config.toml
num_hidden_layers = 12
hidden_size = 640
num_attention_heads = 8
rope_fraction = 0.75
attn_scale = 0.0884
bias = "none"
parallel_block = false
init_std_up = 0.0192
init_std_down = 0.00239
warmup_steps = 35
doc_mask = true
train_tokens = 902600000
dataset = "wikipedia_en"
MLP neurons of a small language model. Each row is named by its layer, matrix (gate and up: input weights) and neuron, and shows model dimensions 229-292. Each number is 50 + 15 x the weight over its row's rms, rounded and kept within 0 to 99. A neuron's up and down rows have the sign that makes its largest values positive.
A block is one neuron, or neurons of one layer that tend to fire together. After each block is what it responds to, as a language model described it from the Wikipedia text at the highest values.

L8.gate990:19 34 24 84 55 55 44 26 61 77 51 41 62 72 37 47 49 58 52 67 51 26 45 40 36 59 41 26 67 55 18 62 66 73 37 46 44 39 87 64 48 49 56 46 71 73 55 43 37 32 42 71 43 48 59 39 83 59 50 59 40 56 24 30
L8.up990:59 66 39 57 35 34 33 24 42 43 58 82 39 30 29 52 19 80 43 47 40 30 55 50 44 53 13 24 65 31 41 54 63 48 45 62 57 34 36 55 55 73 61 54 63 29 53 61 28 57 25 55 73 49 55 42 47 59 56 14 29 54 43 71
Responds to: Phrase-opening function words

L2.gate1070:28 41 50 36 58 43 66 68 39 43 56 43 46 58 49 82 40 84 55 51 71 75 63 84 36 19 46 37 67 73 42 37 43 60 29 68 22 44 54 67 52 26 71 59 61 39 37 38 44 67 90 27 28 49 46 57 57 39 52 36 56 34 55 40
L2.up1070:41 41 21 49 53 61 59 71 49 42 48 65 65 48 45 78 41 54 45 18 47 54 50 83 38 60 60 32 51 44 40 93 57 67 63 39 47 35 59 15 48 74 45 61 65 62 32 53 62 16 57 47 48 59 52 85 60 75 44 55 42 28 68 42
L2.gate1362:60 38 49 42 64 83 43 60 23 22 43 68 70 33 13 80 34 46 58 15 56 76 38 53 60 58 56 55 61 55 36 73 78 34 50 58 24 10 26 43 47 51 22 20 42 63 27 46 65 53 45 67 52 55 27 51 64 58 57 51 59 49 55 29
L2.up1362:43 62 38 66 31 36 64 47 32 55 23 34 45 35 18 26 55 71 52 33 52 36 55 40 65 54 14 43 41 56 19 46 89 44 57 41 13 56 21 56 50 32 44 50 29 43 40 35 40 65 18 62 39 48 28 57 65 36 43 44 40 16 55 31
L2.gate1370:62 23 52 67 60 64 57 28 54 45 08 41 53 24 28 34 45 59 67 58 62 55 58 34 53 58 32 30 90 62 43 34 64 79 48 36 48 38 58 43 37 33 33 53 58 53 43 32 42 55 49 26 68 50 52 65 67 55 52 38 72 83 43 36
L2.up1370:57 29 66 36 35 42 79 72 54 72 43 59 70 50 72 73 52 47 64 51 66 42 16 53 36 47 66 72 42 60 52 34 47 58 89 55 58 57 41 74 73 43 48 36 56 85 39 40 43 26 71 52 53 66 62 52 27 37 66 41 31 57 47 38
L2.gate1676:78 36 49 20 61 67 64 60 47 55 48 77 53 38 57 40 34 56 38 38 60 24 36 35 46 74 49 44 64 37 60 63 56 66 44 35 52 59 84 51 41 41 53 72 63 58 40 47 34 56 59 26 39 62 74 36 36 61 55 40 67 49 66 46
L2.up1676:56 22 58 37 55 48 83 41 68 44 67 64 64 51 42 48 62 33 69 45 50 47 19 43 51 28 41 37 31 56 30 88 35 73 58 30 43 31 68 49 36 79 56 36 17 55 63 59 39 46 57 46 23 35 57 44 60 55 71 71 44 55 79 50
Responds to: List-introducing words

L5.gate70:54 51 59 28 26 46 56 62 39 33 50 53 45 36 72 49 51 58 44 79 02 47 41 67 57 31 59 50 57 21 65 40 57 62 64 45 60 51 38 35 89 49 34 65 61 52 16 59 31 52 38 72 61 41 46 46 31 33 49 35 57 63 48 52
L5.up70:51 34 46 79 59 65 59 40 43 73 65 53 52 35 54 58 55 67 38 79 50 46 19 50 45 42 16 60 45 47 49 51 25 59 47 47 29 40 51 43 53 45 35 41 32 33 44 68 28 44 23 64 51 26 54 45 40 38 58 45 42 44 28 69
L5.gate372:13 26 57 52 65 55 24 50 48 47 56 53 70 58 64 51 61 74 43 67 71 54 39 71 40 27 56 32 37 42 68 69 32 52 56 45 38 43 35 54 47 62 54 74 56 48 42 48 58 32 31 52 46 43 37 69 59 94 71 36 61 62 69 58
L5.up372:62 39 56 33 52 45 31 83 59 65 28 54 40 60 83 47 38 48 60 53 31 68 65 44 37 39 74 24 64 35 22 39 51 43 35 55 65 64 28 44 68 36 45 58 45 71 47 53 60 39 46 58 62 05 34 70 33 47 56 70 54 32 49 66
L5.gate583:47 71 60 43 56 44 27 69 51 44 47 47 60 38 71 41 35 48 49 54 38 59 41 68 21 34 36 35 45 46 53 63 57 86 50 62 79 82 73 54 49 61 49 26 61 40 68 46 57 43 54 45 33 68 30 38 35 50 52 50 39 73 72 63
L5.up583:69 74 54 74 69 29 77 28 52 10 40 73 35 14 43 39 47 37 41 29 33 27 43 68 73 53 45 49 47 15 44 56 46 72 48 44 63 65 62 66 41 49 53 51 41 48 52 49 19 37 52 44 71 47 53 35 47 74 65 64 52 56 40 51
L5.gate609:53 31 36 64 38 72 71 67 42 44 66 63 43 48 55 63 42 46 51 35 59 44 49 51 50 46 07 49 49 61 59 65 41 43 48 22 62 53 44 57 44 68 34 58 76 67 47 57 38 35 33 54 56 75 63 85 58 77 37 55 64 55 64 66
L5.up609:43 60 59 48 72 65 74 71 25 18 62 43 60 68 23 58 72 75 52 55 45 21 66 36 59 41 62 22 52 67 70 53 60 47 29 42 47 30 40 35 36 67 36 71 49 57 71 53 26 37 35 51 42 45 61 78 71 53 26 31 46 57 70 46
L5.gate626:64 86 69 55 61 73 72 67 50 44 33 51 48 58 40 45 42 79 46 35 19 32 49 46 45 47 57 20 33 42 63 23 68 39 47 45 38 48 74 44 58 50 51 50 63 52 62 37 53 51 50 23 45 63 56 29 58 46 59 42 61 68 70 44
L5.up626:45 73 39 58 67 55 68 83 17 72 56 33 32 36 23 59 30 34 44 35 59 39 35 51 59 45 37 47 33 58 47 40 63 53 51 21 65 57 56 69 46 53 33 59 61 29 60 44 62 51 83 34 56 53 53 47 63 52 54 50 61 64 67 51
L5.gate641:75 53 61 70 60 84 60 38 37 53 48 42 80 38 52 54 33 51 56 38 56 78 39 31 51 48 74 35 52 49 66 54 02 51 73 61 30 42 47 41 44 42 41 64 51 76 36 43 30 53 63 34 64 48 50 33 37 46 83 78 47 28 76 53
L5.up641:47 46 44 23 42 56 50 59 34 52 70 57 61 42 69 60 49 38 11 30 36 72 82 51 34 33 44 62 26 84 68 48 43 67 70 43 24 19 48 59 68 47 52 37 76 77 55 22 35 63 58 42 38 66 47 20 79 36 45 60 66 50 62 54
L5.gate663:44 41 68 53 59 52 31 68 49 56 44 37 89 63 11 64 72 63 43 55 50 52 44 53 52 34 64 69 36 54 59 41 60 49 36 41 25 41 60 49 43 52 71 48 67 60 69 41 21 42 59 66 43 74 17 43 57 00 42 14 34 49 62 44
L5.up663:65 55 51 45 31 70 45 32 39 35 28 59 40 41 78 15 33 65 36 62 56 56 24 31 23 31 31 26 23 50 56 63 69 60 55 35 30 43 51 58 56 25 64 02 31 27 48 42 38 57 59 50 19 55 80 44 47 49 59 63 59 35 51 62
L5.gate694:48 71 37 59 63 47 66 39 65 48 73 42 66 32 62 78 64 66 71 17 45 39 65 60 58 44 61 47 46 42 53 68 47 26 74 43 62 51 57 41 57 62 62 56 62 51 67 34 44 58 36 26 38 80 38 56 18 46 42 41 70 47 59 52
L5.up694:32 47 27 46 62 51 54 64 55 64 60 65 57 52 55 38 64 50 61 40 43 64 51 47 68 50 72 51 49 60 68 60 50 20 78 44 36 21 61 53 32 47 56 55 39 60 70 39 41 56 46 62 49 48 65 70 53 37 54 56 53 77 42 19
L5.gate797:18 57 37 32 51 53 57 41 38 44 50 46 42 15 68 47 32 44 43 60 26 50 42 44 51 44 56 26 34 24 58 27 50 37 60 62 59 54 32 62 81 54 37 23 41 37 60 59 50 45 53 25 57 54 52 25 60 34 87 62 40 29 70 42
L5.up797:81 48 51 28 58 49 49 40 79 65 46 43 73 51 33 61 59 49 61 43 54 50 24 72 21 30 39 23 64 62 81 83 43 44 56 63 43 22 79 61 39 46 68 64 70 38 74 57 63 75 73 80 56 83 45 56 30 67 44 57 38 55 54 44
L5.gate849:43 48 52 57 68 73 19 34 41 51 59 46 67 55 49 62 67 36 53 68 38 50 45 59 36 78 70 38 10 59 61 72 65 50 41 32 72 47 60 62 42 49 55 29 34 45 55 27 80 83 49 44 71 58 29 55 47 63 66 65 57 51 32 59
L5.up849:57 44 22 53 76 60 78 65 76 36 43 51 53 79 21 39 61 63 41 48 21 45 37 48 23 36 44 44 45 52 39 64 26 43 31 78 60 45 58 60 39 48 32 61 40 37 52 63 49 59 65 69 61 40 76 58 60 45 34 28 24 68 63 61
L5.gate1227:52 55 38 45 87 66 56 77 56 38 33 54 47 36 34 31 68 47 67 52 45 67 47 56 61 62 67 27 46 48 59 47 54 47 72 53 47 32 38 63 55 35 67 63 48 64 68 43 38 32 53 68 35 43 48 57 61 82 31 22 21 63 66 08
L5.up1227:41 55 58 63 62 36 47 59 41 55 31 69 73 34 55 80 74 71 75 63 61 61 65 62 36 29 63 78 30 75 66 43 67 61 43 61 47 54 38 71 44 55 56 55 61 67 60 64 44 72 78 37 31 59 39 21 77 55 23 32 69 32 60 52
L5.gate1313:58 57 62 41 54 31 36 75 47 48 41 66 43 40 31 49 66 62 44 53 61 59 27 60 57 70 68 21 67 29 71 67 56 54 56 64 46 67 67 42 26 58 71 59 73 45 50 61 57 52 73 56 34 62 23 34 79 65 30 55 50 39 34 24
L5.up1313:55 27 62 20 79 51 22 77 43 40 60 54 34 49 34 78 30 28 65 31 59 25 44 51 66 38 34 25 34 71 32 30 54 55 47 60 47 48 43 82 40 35 85 49 44 48 54 41 67 50 57 45 16 46 54 22 38 46 71 42 53 57 34 52
L5.gate1382:72 55 67 65 33 51 51 61 91 48 56 20 66 26 57 45 44 27 60 46 42 73 57 73 54 54 46 71 55 25 40 36 69 51 52 37 40 47 36 69 61 73 44 34 75 35 56 56 65 37 38 43 49 78 45 44 44 78 76 76 61 62 60 43
L5.up1382:41 45 28 57 59 71 60 50 56 75 38 60 66 72 65 60 64 21 60 56 43 72 58 35 50 72 44 51 65 36 76 54 59 48 48 52 11 45 64 50 53 73 44 40 12 31 65 62 41 44 63 59 28 64 69 39 56 53 70 55 10 50 48 34
L5.gate1542:35 33 75 39 35 66 48 39 57 65 78 79 63 52 37 39 54 73 41 67 41 61 48 39 29 43 51 59 38 31 48 57 25 42 36 53 51 41 48 91 57 40 47 53 66 63 68 78 24 25 67 39 31 52 54 48 56 51 35 35 41 37 62 54
L5.up1542:60 53 21 60 32 54 77 51 37 57 51 41 52 20 45 40 46 50 54 54 28 58 55 75 33 52 59 71 47 80 13 35 56 48 53 54 41 24 86 54 53 45 51 66 68 42 43 49 36 30 71 59 56 75 31 68 46 74 18 51 54 80 51 76
L5.gate1601:47 39 49 66 51 73 50 74 47 25 56 55 73 45 61 58 56 60 45 77 43 18 24 50 85 40 93 30 16 49 68 52 87 68 67 88 38 27 38 52 66 62 34 82 56 46 39 40 39 52 67 56 51 46 49 87 31 49 59 69 27 37 24 49
L5.up1601:64 55 58 45 55 35 73 73 44 37 42 50 55 71 48 57 45 47 48 67 33 59 36 27 48 40 41 39 41 82 57 47 35 63 60 76 39 28 39 47 37 64 26 28 55 73 33 22 52 64 19 62 32 31 38 59 44 61 63 36 62 44 47 24
L5.gate1677:48 51 54 55 51 55 76 44 31 38 67 67 62 28 42 70 45 47 46 08 21 21 64 60 63 47 51 50 63 48 73 63 37 59 51 50 46 54 33 45 21 39 77 66 47 41 66 65 61 52 66 34 56 40 57 66 82 35 52 75 59 36 54 54
L5.up1677:21 45 51 56 55 55 59 63 53 39 34 51 48 38 36 52 66 20 53 64 39 39 86 55 40 29 63 53 40 52 52 58 31 71 69 64 74 46 38 53 60 64 64 11 60 63 53 30 58 33 41 20 49 63 27 26 56 68 25 70 52 40 54 44
Responds to: Comparison and relational prepositions

L5.gate93:53 37 44 55 63 58 37 71 70 64 58 68 71 37 61 69 38 37 63 56 51 53 45 67 62 53 46 22 63 49 66 24 42 68 52 48 63 20 33 55 42 80 53 78 55 71 42 63 35 25 58 16 50 52 75 43 59 38 28 30 39 66 54 69
L5.up93:68 29 68 23 45 53 68 30 39 18 34 50 36 44 74 39 36 37 67 39 28 46 48 37 50 44 69 60 59 31 54 37 29 40 59 55 48 52 89 17 64 43 81 34 53 44 49 64 62 29 49 27 51 54 26 77 38 61 55 57 46 42 46 42
L5.gate148:60 80 45 41 42 66 36 53 19 67 44 29 21 54 57 76 21 53 69 38 32 32 74 48 60 27 54 66 54 44 42 27 35 53 72 44 50 29 84 43 20 50 84 33 30 79 60 35 55 54 48 48 54 68 42 29 45 47 41 79 50 55 71 56
L5.up148:68 47 54 40 28 30 45 53 22 58 48 41 18 43 42 34 44 53 53 52 41 49 59 64 38 52 31 63 48 40 45 78 53 47 70 34 42 36 54 21 43 64 68 55 22 58 53 70 17 39 41 30 48 46 29 67 63 42 55 77 38 47 78 29
L5.gate219:51 58 37 65 76 50 58 78 60 20 53 38 63 44 56 61 45 34 60 28 41 65 41 59 56 51 56 62 33 75 71 49 32 59 48 50 71 59 54 66 56 77 53 39 23 20 53 36 61 47 71 70 58 59 40 18 22 57 49 47 46 48 70 76
L5.up219:62 56 40 59 65 12 65 61 33 37 45 36 52 65 33 64 68 23 40 11 48 69 62 33 36 69 62 51 94 66 52 56 55 72 63 50 66 43 68 78 18 56 56 35 51 49 53 59 45 80 21 38 62 64 36 18 29 40 67 44 31 68 37 60
L5.gate258:51 45 50 64 55 64 50 79 64 44 39 47 62 61 40 57 23 36 18 37 63 62 41 57 72 53 57 38 46 46 81 28 53 07 52 59 63 58 45 21 52 45 58 44 43 46 27 47 61 69 67 47 48 43 67 42 38 62 21 59 51 52 43 45
L5.up258:50 58 40 39 60 56 51 46 68 43 60 99 67 72 42 39 49 42 27 46 67 59 58 30 53 66 66 30 28 40 51 51 19 60 48 15 38 52 54 46 53 54 43 30 41 40 47 52 48 26 52 33 44 71 32 33 55 49 59 57 64 38 63 32
L5.gate473:19 54 36 65 55 49 61 66 71 58 76 40 65 34 37 57 48 50 38 31 42 49 64 44 33 36 68 40 35 85 74 33 49 49 45 57 52 61 62 31 49 56 80 49 68 34 55 49 70 44 49 42 85 41 74 45 59 72 79 57 58 60 32 48
L5.up473:59 74 62 57 60 51 20 52 59 15 25 44 56 41 52 60 52 67 50 43 23 63 66 41 63 63 65 59 33 64 63 62 54 51 40 51 58 38 39 62 40 52 68 29 56 51 53 32 42 76 54 46 32 67 53 74 32 77 66 72 59 67 53 65
L5.gate774:32 77 58 56 50 61 25 53 29 33 38 64 26 63 14 73 43 37 50 64 38 48 48 53 31 42 75 12 66 34 60 63 35 38 39 36 62 51 48 53 41 49 41 56 36 52 46 30 60 56 53 22 64 45 35 72 40 64 23 70 39 49 26 59
L5.up774:44 38 22 31 30 44 28 47 37 37 60 67 36 50 75 35 50 52 38 49 86 66 49 64 27 33 54 43 52 54 45 48 74 70 51 23 44 31 79 55 71 56 36 69 39 40 57 46 57 45 65 48 45 60 42 63 48 69 63 56 45 32 70 27
L5.gate822:75 68 62 45 52 63 59 57 89 33 94 79 75 17 46 69 64 42 48 24 63 52 46 42 46 61 58 45 81 24 80 55 56 51 68 67 21 32 45 58 46 43 44 70 81 45 55 55 58 58 38 41 52 63 53 49 26 36 45 28 27 46 72 54
L5.up822:51 61 28 77 67 37 44 44 85 58 72 43 52 42 62 25 34 47 52 59 58 50 37 66 59 83 52 23 48 44 55 62 34 48 46 10 58 45 50 62 51 59 47 39 62 13 57 44 62 62 30 42 70 52 55 57 42 33 57 60 42 28 57 57
L5.gate1022:39 57 38 32 56 78 28 70 46 28 71 58 43 66 48 40 81 47 42 31 57 57 57 37 54 78 64 55 29 27 69 49 35 64 41 20 59 52 49 74 37 42 43 55 61 38 67 42 19 58 42 45 46 43 43 68 54 46 47 42 37 33 65 22
L5.up1022:54 30 37 32 35 53 60 16 40 39 56 12 61 59 55 39 48 55 36 38 46 55 48 61 32 69 81 35 10 63 52 73 36 41 64 68 52 54 85 30 29 63 43 54 54 47 46 48 47 20 36 61 55 59 41 89 33 57 47 54 49 67 37 66
L5.gate1219:77 45 53 67 69 20 34 62 59 54 61 45 52 47 75 51 66 47 53 62 69 81 48 39 17 64 13 38 62 38 49 41 62 52 47 72 53 45 72 36 47 37 50 72 77 54 45 40 45 26 53 36 61 79 69 64 59 56 51 61 32 51 28 25
L5.up1219:53 61 59 43 91 33 50 50 58 83 54 49 47 55 68 46 46 64 38 51 18 51 56 41 77 42 52 80 52 71 71 68 61 72 42 46 63 44 53 36 66 59 41 71 46 55 75 60 38 57 20 34 52 45 38 55 44 22 52 61 29 53 41 67
L5.gate1357:60 44 27 60 70 62 55 54 59 27 33 54 51 61 70 56 14 63 21 40 69 45 54 38 38 41 47 40 23 62 43 55 51 68 35 72 64 70 51 67 57 51 47 29 32 47 44 33 66 74 52 55 61 74 60 70 66 60 31 59 43 31 39 46
L5.up1357:70 71 17 55 56 46 56 28 66 29 32 75 36 49 75 49 66 26 50 53 61 53 46 59 30 44 38 42 71 44 37 62 62 63 56 65 59 42 65 40 70 68 33 48 41 71 33 51 53 61 38 28 56 65 79 51 42 36 55 43 51 69 49 30
L5.gate1405:43 36 19 66 55 35 68 59 58 51 57 62 53 59 52 46 42 50 46 48 57 39 49 40 41 44 50 36 51 55 74 55 34 48 55 24 27 21 43 28 45 31 44 63 29 58 23 44 53 55 57 58 61 52 57 30 67 26 52 39 44 43 71 76
L5.up1405:48 75 65 57 64 50 26 34 36 29 39 62 45 46 69 45 32 49 42 24 45 49 44 60 52 20 48 66 47 40 64 24 43 34 60 46 41 72 49 36 32 28 57 79 18 43 60 58 52 45 40 55 74 67 41 57 40 16 65 56 51 30 49 65
L5.gate1476:36 59 26 67 28 42 24 54 19 59 50 76 41 56 90 56 41 18 22 45 33 55 32 32 62 55 64 60 54 43 39 42 67 40 40 62 59 39 61 75 33 31 59 56 40 51 44 49 15 62 59 42 42 53 42 20 38 66 67 56 65 76 58 16
L5.up1476:33 54 47 52 53 65 54 59 65 76 59 46 77 52 48 49 30 51 28 38 51 42 72 56 73 33 46 53 62 42 60 49 78 43 59 44 57 75 67 63 42 80 37 44 55 62 59 19 61 53 58 39 33 58 36 57 48 42 48 57 52 33 58 62
L5.gate1490:40 64 59 32 34 24 35 72 92 59 54 36 46 67 32 50 90 34 68 37 29 46 52 42 75 44 40 56 26 71 48 52 47 42 49 34 68 58 69 53 38 36 57 54 53 37 57 46 40 49 72 50 31 61 25 40 51 66 48 53 40 58 46 55
L5.up1490:36 73 58 43 45 54 67 78 56 30 61 71 72 53 51 61 57 48 45 32 66 73 48 62 54 53 79 55 52 45 90 57 42 30 64 39 50 31 70 55 27 37 15 46 52 51 34 32 54 76 41 57 45 47 64 51 43 07 61 72 24 58 28 62
L5.gate1609:15 40 34 45 52 72 59 46 43 63 37 49 52 52 73 57 26 54 37 65 37 41 60 63 50 53 59 31 49 52 46 51 07 59 58 42 41 49 53 49 31 59 52 59 61 29 45 49 29 56 55 45 81 65 48 52 59 60 24 63 70 62 32 49
L5.up1609:59 55 12 51 66 65 22 70 57 66 46 53 75 61 50 66 94 37 45 61 50 40 40 31 76 58 29 52 59 63 69 60 61 28 69 67 50 42 39 54 51 41 47 13 20 62 47 76 60 49 72 65 54 74 51 26 61 38 56 53 25 53 60 64
L5.gate1698:53 58 64 76 70 35 47 49 68 40 52 51 34 65 56 59 40 32 59 49 47 60 30 43 43 48 55 48 63 79 46 26 41 20 54 70 61 76 66 42 61 37 47 54 36 54 43 37 56 40 49 36 55 72 60 39 69 44 30 55 57 51 44 74
L5.up1698:51 50 26 56 63 82 64 44 54 40 47 40 57 71 53 62 33 55 38 37 83 59 53 40 34 56 63 49 31 46 68 58 78 52 66 35 28 34 48 60 44 59 52 47 29 64 43 49 55 39 80 34 50 56 39 60 50 68 46 41 52 48 70 78
L5.gate1723:56 45 48 61 39 24 54 77 42 62 38 36 56 57 58 76 34 48 49 54 48 58 30 44 44 37 59 44 17 60 59 51 47 70 50 35 35 56 67 58 57 39 50 73 53 42 37 53 27 46 59 39 50 52 44 08 55 13 39 39 65 24 63 60
L5.up1723:22 50 75 56 35 31 41 61 59 23 66 46 32 50 70 77 22 50 44 49 74 54 50 80 48 41 48 50 34 40 75 36 69 59 56 48 17 72 85 49 73 61 63 69 29 55 48 30 45 33 52 39 61 20 63 38 54 50 57 24 22 33 47 47
Responds to: Digits in table numbers

L2.gate536:26 40 47 38 56 48 37 28 43 69 48 40 43 24 41 66 38 46 42 47 63 61 46 42 49 61 60 33 54 61 45 38 51 61 49 63 59 44 72 29 36 47 72 24 45 15 54 50 67 59 55 62 57 44 38 44 38 52 32 42 62 44 72 29
L2.up536:43 51 48 39 67 39 48 48 54 76 26 58 39 51 56 59 49 44 42 19 44 29 48 81 49 35 38 54 60 61 41 61 72 33 41 55 40 65 46 50 56 70 44 29 39 63 50 52 30 43 37 48 60 71 07 45 59 53 49 67 42 34 62 52
L2.gate769:60 81 55 56 40 70 44 29 39 53 42 76 42 43 11 49 53 12 50 33 63 64 56 35 30 57 55 42 62 48 73 31 38 55 69 17 62 68 72 41 60 54 35 18 37 72 34 62 55 52 70 57 33 46 47 64 57 28 44 76 53 20 51 64
L2.up769:55 56 65 82 55 68 61 53 55 52 51 36 59 74 18 84 44 56 64 58 62 51 38 43 41 36 29 51 47 64 53 52 48 68 64 44 62 55 70 67 42 52 38 57 52 49 60 58 29 41 37 58 63 49 25 79 34 36 51 61 47 46 50 55
L2.gate1131:48 55 46 48 47 68 26 40 49 36 41 64 55 41 63 73 17 40 38 22 62 55 35 24 41 66 57 21 69 58 53 83 31 77 58 44 75 86 60 65 34 40 51 40 30 44 59 61 71 51 68 67 41 19 59 41 69 67 59 50 39 45 67 71
L2.up1131:44 66 61 79 41 43 41 39 56 57 29 68 42 33 64 51 64 39 16 12 36 44 20 39 47 41 30 63 35 44 72 54 54 34 57 37 49 64 45 53 31 50 59 33 46 47 43 60 57 44 59 27 47 52 36 55 70 50 36 66 63 63 66 46
L2.gate1601:31 63 43 90 37 71 70 24 73 23 49 60 38 64 39 61 36 25 44 37 55 36 47 35 59 51 30 50 26 64 40 44 49 26 57 45 71 49 47 66 58 52 64 49 18 50 32 48 67 70 41 63 45 67 73 94 65 49 55 90 53 71 29 33
L2.up1601:33 11 43 79 25 43 45 47 71 50 57 47 46 20 47 80 44 10 24 45 40 62 58 26 53 55 62 46 71 40 70 39 16 60 70 69 51 49 44 51 28 44 50 34 47 61 62 47 57 29 31 72 30 67 39 94 62 39 52 73 42 45 53 73
Responds to: Digit after leading 1

L8.gate293:44 35 24 76 45 43 20 42 66 59 38 36 80 28 49 40 29 70 38 51 68 44 47 57 37 51 67 39 52 52 63 34 43 32 50 53 48 29 41 56 39 45 26 38 51 50 45 35 48 75 56 54 47 41 47 47 65 63 41 51 58 33 55 64
L8.up293:42 67 33 83 57 46 59 32 70 52 50 35 29 49 56 29 61 53 55 49 98 47 53 32 56 41 50 20 44 69 66 59 79 52 50 74 42 36 60 26 51 56 41 39 30 68 58 28 44 54 56 50 71 33 75 22 37 81 21 60 44 18 45 73
Responds to: Last table cell values